Part of a small language model's weights.
Size: width 384, 33.4M parameters.
Architecture: RMSNorm before each block, rotary positions, biases on query, key and value, tied embeddings, normalized queries and keys.
Training: 524M tokens, 3999 steps.
MLP neurons of a small language model. Each row is named by its layer, matrix (gate and up: input weights) and neuron, and shows model dimensions 16-111. Each number is 500 + 40 x the weight over its row's rms, rounded and kept within 0 to 999. Numbers have three digits each. A neuron's up and down rows have the sign that makes its largest values positive.
A block is one neuron, or neurons of one layer that tend to fire together. After each block is what it responds to, as a language model described it from the Wikipedia text at the highest values.

L3.gate192:458529460480474448499481555487463467453451564522527450507491443483517451462533524540536424489531468494555520465483503555505485483500486539601529506525501556508444453492560475505515438473496448515463492521457538533533560496565501496558492502439468531452526505525542477475444393448470501569
L3.up192:492540530469429480470550547501503523476446506485393446519481604489495551473511507479514491502424571513498591458490520541524491481465572507550478495496586549464574462510532493467548511435420561457506442533455441514499551463448491478476471562457446557487545505532519421493482500536506502551
L3.gate240:508487546578482500453512524472478496497441498517525514496520501502484461506480533521496488480571536454387506469530516420417516439519495553540491499539539475533453471489564438403534498519503502505449504565476533468558507561514464515463436548440450472551506554491541466478439431478538490587
L3.up240:518515539502544443532541519578491500520495506471506481549499510517451439561556447472480451414507507477482567415518489511491508505461550551449440477513478509433494611461470510503503479551579461424490512501464523520494466565453498526409507556540522514533383543535527451450494464512505423466
L3.gate363:478459460499504458500582519493515455457569455544488472470488444545526442436490527459465482483480498439444454474419513510529530570516499551500527510511533507502554436449473476524475484449530553541415511452468500493532537469514526480396501493526493478462463401473492515533498535494549501531
L3.up363:483394532631557549526551560483448551480511496500490447487464452515459478535413470493480534491483514494493485411497513502433535508485465450450546539551483546460568508494420466453580531520468502562546583468533487499513548471475526470511532545505577562464431462470511492415564486566545479562
L3.gate549:506526558447476448506556497452540528441475552542549499496479509455530445539519428497546472477461514463499543539495484524545566516465479554563517499482465528516458497528517407456461425487514422513421515500498441513451476525524498504491508540470461499471475501535471510531495495557444569501
L3.up549:558472484539522485517490484492467551521535584499511520484518569461519491489516517457482568499543449480498460428560429447471520506530458507485524456485464503482610490486495515527584445561483573421468432496443513457465577507510491431516520511499451417563515528527467448523422502447467443486
L3.gate716:422483568558534408437513448515419437495437518514499469544551514496443465480436558482517447509480425544462550514419507513566563419440455531535508495516443537495482413575572489467466486540490538468448600578513480493471496555575462566451449486447469488424519421558505421451462404482459467599
L3.up716:440517496500450505495509484558506494532540547538499492501526469539551488442514514510429459475439500531515518542502492510465500463487520502545490490551457455409467419538536426532490462441500591503518507541432575556513465532457572518417507451514551512509506496471453495509404481480495480563
L3.gate755:618515430495514453460568458439496513526473526516474505535530538445497498450502501459555466424594488435476443487553523512546563526544474596502483557505473468519499520486475498472501538556516525467436463514479557484516504539534458519528554530528407487548517476547503486503462529511497556486
L3.up755:550541449444484477469512451476495534521459454601450489520482477475420495465541451503460507476508470554486518470497492449484534464527545550481468501586489573515479519510501495475532480534545499493467548532527588538499559616407515498532515524523469504497512502517517485516505530459398523467
L3.gate805:521497544516534504509453624463549530499485437509520403530494498442451459509446545476494497453445475466461560403496529510432562544533514502524488497524538504509471551538482461549424462496442515501493479494436552547447624569481477512488484496461449512523512473540540492497498428438471532506
L3.up805:433466525518399503519514544404478542493496509500469505547490427435508472473499488514532564491495520508512517540498498486545568476527451451485519496490429554563556578530554447444562457488491441452551538508518493493494468568482524531570535499521523537525417498495530551554503433572498544515
L3.gate809:507508578475544524457556505483441517517437521473459487435465488451461500466540530479531375540483504543501500554442474550417512475514549472488501475458539517515503474559464521519535484504495480469434521494484525634512541492443439541485529558472504523509521575528523507531473531513554549552
L3.up809:499481500546436506456470489477485425531541529464427504470435513540507510546531502524438494504509459529451504568544506569582472522502569519499563591529484478519487459583503481482483534495491537547514466545526557480514541504480483521532487516511470478520507507474487523552537499579553431510
Responds to: Quantity expression "of"

L4.gate644:485485510503557421507495490546471472483438538536502410490499509435460509610479488450548501458531499500541480522461443499520504502474545471492495487559519483492580489472495513511510496471484533524495512528461527393518523483480487492456497583447542479564562453529423493446472483491530490484
L4.up644:484425488529471484543522450539521588488477541575471506583568451492434482482482485501492585542460497503617458495465399522478472369511543393501416451497556571487496457523478455495533499501530503451514523481543524454374508445481459496517520450474485451529454471505476490509495481496519473495
L4.gate975:518493508525503430508536561497518497518478478529481497524467568529500467497512454485469467482463540534547538533476500483482486516424497484551488520497506488408460448545506436456494443446508477464404466469505627422437512487472443482420492488463533520443498429504489583438478515498459550595
L4.up975:454449506501505496450471558451504502488492567576461468550549500502477437479528533495442565551484539511528409454498540469505498477463557484543559491504469446467493463511468515479450511500518574466542477413426540483477474540474525460395435550469469489507566483540495533447511496495462511572
Responds to: Agent "by" after participles

L7.gate161:564461498530537459480497497460587447530504486501569499473503531532500514509491513515484541489485542500538481494465504519517493489478483465524433488522542512517537418465528475489511541498531502500520472533478544461509445548463489530497548468519455479495553489540491470531400519476526461529
L7.up161:443449528508408537508426529523545466485467517502486500471505471510443458479449524490456463606492502466441506466541528498506445497527486511556498490526546461497525538446487461461548589520572491525568487587492537490546484499471541565504501499546465451494573465518568430526481495382472441567
L7.gate208:524502571515485471495547467462525514551546451599453499515527469502476501431538435502468473482428433491510469525469473572457536475524493433492452486518435469606471431554474534562544503555508556474520505503583521476545537463506530502501534365412549512499481576563500500476471486515524498506
L7.up208:478515459495421561526498536511529514552443493517512486506545503471517493487376562533543500482559550428535501463496444501504452490489440495512542506453501541539519459488559534466507531457476598571451483549459498483438540503509544550405479480563553540518520553498510562540554580438428466522
L7.gate479:464498526451484486494526572543565497536543485494508472557531577462483479497559471569563464484436435524506524513510567553472494459438444485514490524564524403446457527530481480468520460440520501474490421536486612481565510487496503442460486511473535404528514559574505556467429503534469480524
L7.up479:512501514470519445495443530502508470541395574504513555588525574403470473475494458444553485526489509551497470529480472537466507452440481464523446517514456483480455461517570422511561557548514533534530568586450572485504467535523571540495529481500510523499495513549493537452456538504464536511
L7.gate840:463530485460451536548468556541511433504512496556541492533472523523455534470458587521548569497521570477461481480431477495460479406483396491572502473573481441506481440514515486495461537493415538534486395485480546536559495474510549515468465402511511480452475525464530521523503436513444515501
L7.up840:517470451525496495503537545522486450533453539457464452553477575472521534448421495500540529546544475554449487514480474478507480470489411435525442419536419515500506506524584491474531464488491550501494552525503579512517469493433463435450511469527520499510495563518469507512524504459489574520
Responds to: Verbs opening a complement

L7.gate318:446521530400462512499500490532513485473474439478498502534488498456464459483452501542549501544463521544557531467540514501499543550503448454504513408526478513508472519558521519489568491500520501534499468552534528483466566509499497503531520452435480499532519518500538507505481537424442491578
L7.up318:552558491483508511524576552477490485571536481540413489518541481498468509540472555494537487536484486562558522460494476566495472469439497552490512483450544461457434498529516506480524577506492460525454514599457531447500489461449559507448488537508471456564512601509515508518497509476516524555
L7.gate357:524521451542476435465554489518564457518518546536516472570516488580472521488538450476474485451493364437488520480492492627486456526405485540503532466555453465447450505511548493501539534484483475542489451510492520491477512519456470501447477472541508566514517471498470502473430482438583515503
L7.up357:518522516561527475476534499564474483500479504474492560480574512519537508515476607461521430556449510585397524452454549474515484403528559494536488511542505551538558408562485544504499496512493426504496504534495508488525481537498515506456508548520500525509512486462551455556499505522497523509
L7.gate426:494463603483432440516531470446452498462488497503436491480457551554564452523461474439507481598504502547491505483500536535506513556484462536479579481501505445454520475501586496472498517476494505540486514516524550522449471515500584457475493496468474549469485433539503527551479455462448547525
L7.up426:507536525532476445570566498458504486442552515435481464483485524498578406402465522475519467477448469487515489428490503518501459532506536501532491481498530546475491493524517462578552507412424414535509405541495518465470509504523435479504521526524515526468456480517532502576526466454507506494
L7.gate609:420509536520536462428510516458522523448481491539573493542526447406517477527517546598518495506474487417456482481437479518493482499483483498515421509576448554559491441576531516470430444490493546537440513534506488470500527522511577537516518499533492462469548507537484461552487498554498511536
L7.up609:573490525492520503460462515411498497481536396531526559486513451508456526463554523514470487489498502507506519472475551487489466446479490504463468483500573536510530471471545491549539525496412501501446584571530531525487499493522541483452505463474503476507446555505500480543487399502564481511
Responds to: Counts and quantities

L4.gate181:481514481494484521442532462513507480484463536519536446487499554499496455530481584569499483456449538490539441441474436465493418507508450585542458432523525505515480460469580555465524489535520503529515532536500404510486520497486476502554511489440424524498526437550561542449415468553564454533
L4.up181:473503492457544481422492495511493470452473501524461480475560547468485468542462440513505447483460470538543436471458549576484531480511555472446520536494535489526502488519507390542482453474556536467504499499475544516619513509462566452578511457527467487479479535475456437506486511516502499453
L4.gate229:491534549495475500461523547483441542444489452492542468525532505514511451525570555512546525499510518582525493457449505537524486487546520551544516456606489452516463485555515519482483466471536556444487534515536456473465528491538495559456485449475442506548532510543502461444431520474517538501
L4.up229:546481531498502437497553513444555534510486507594485502466604531519525513542590541490496532466450415464494497490483450466479494521508510529490480491512520499546541491516455472497433501541531467466476534473558495515534455479521453497518492543497412489532529468479449473484517485524489508520
Responds to: Partitive "of" after quantifiers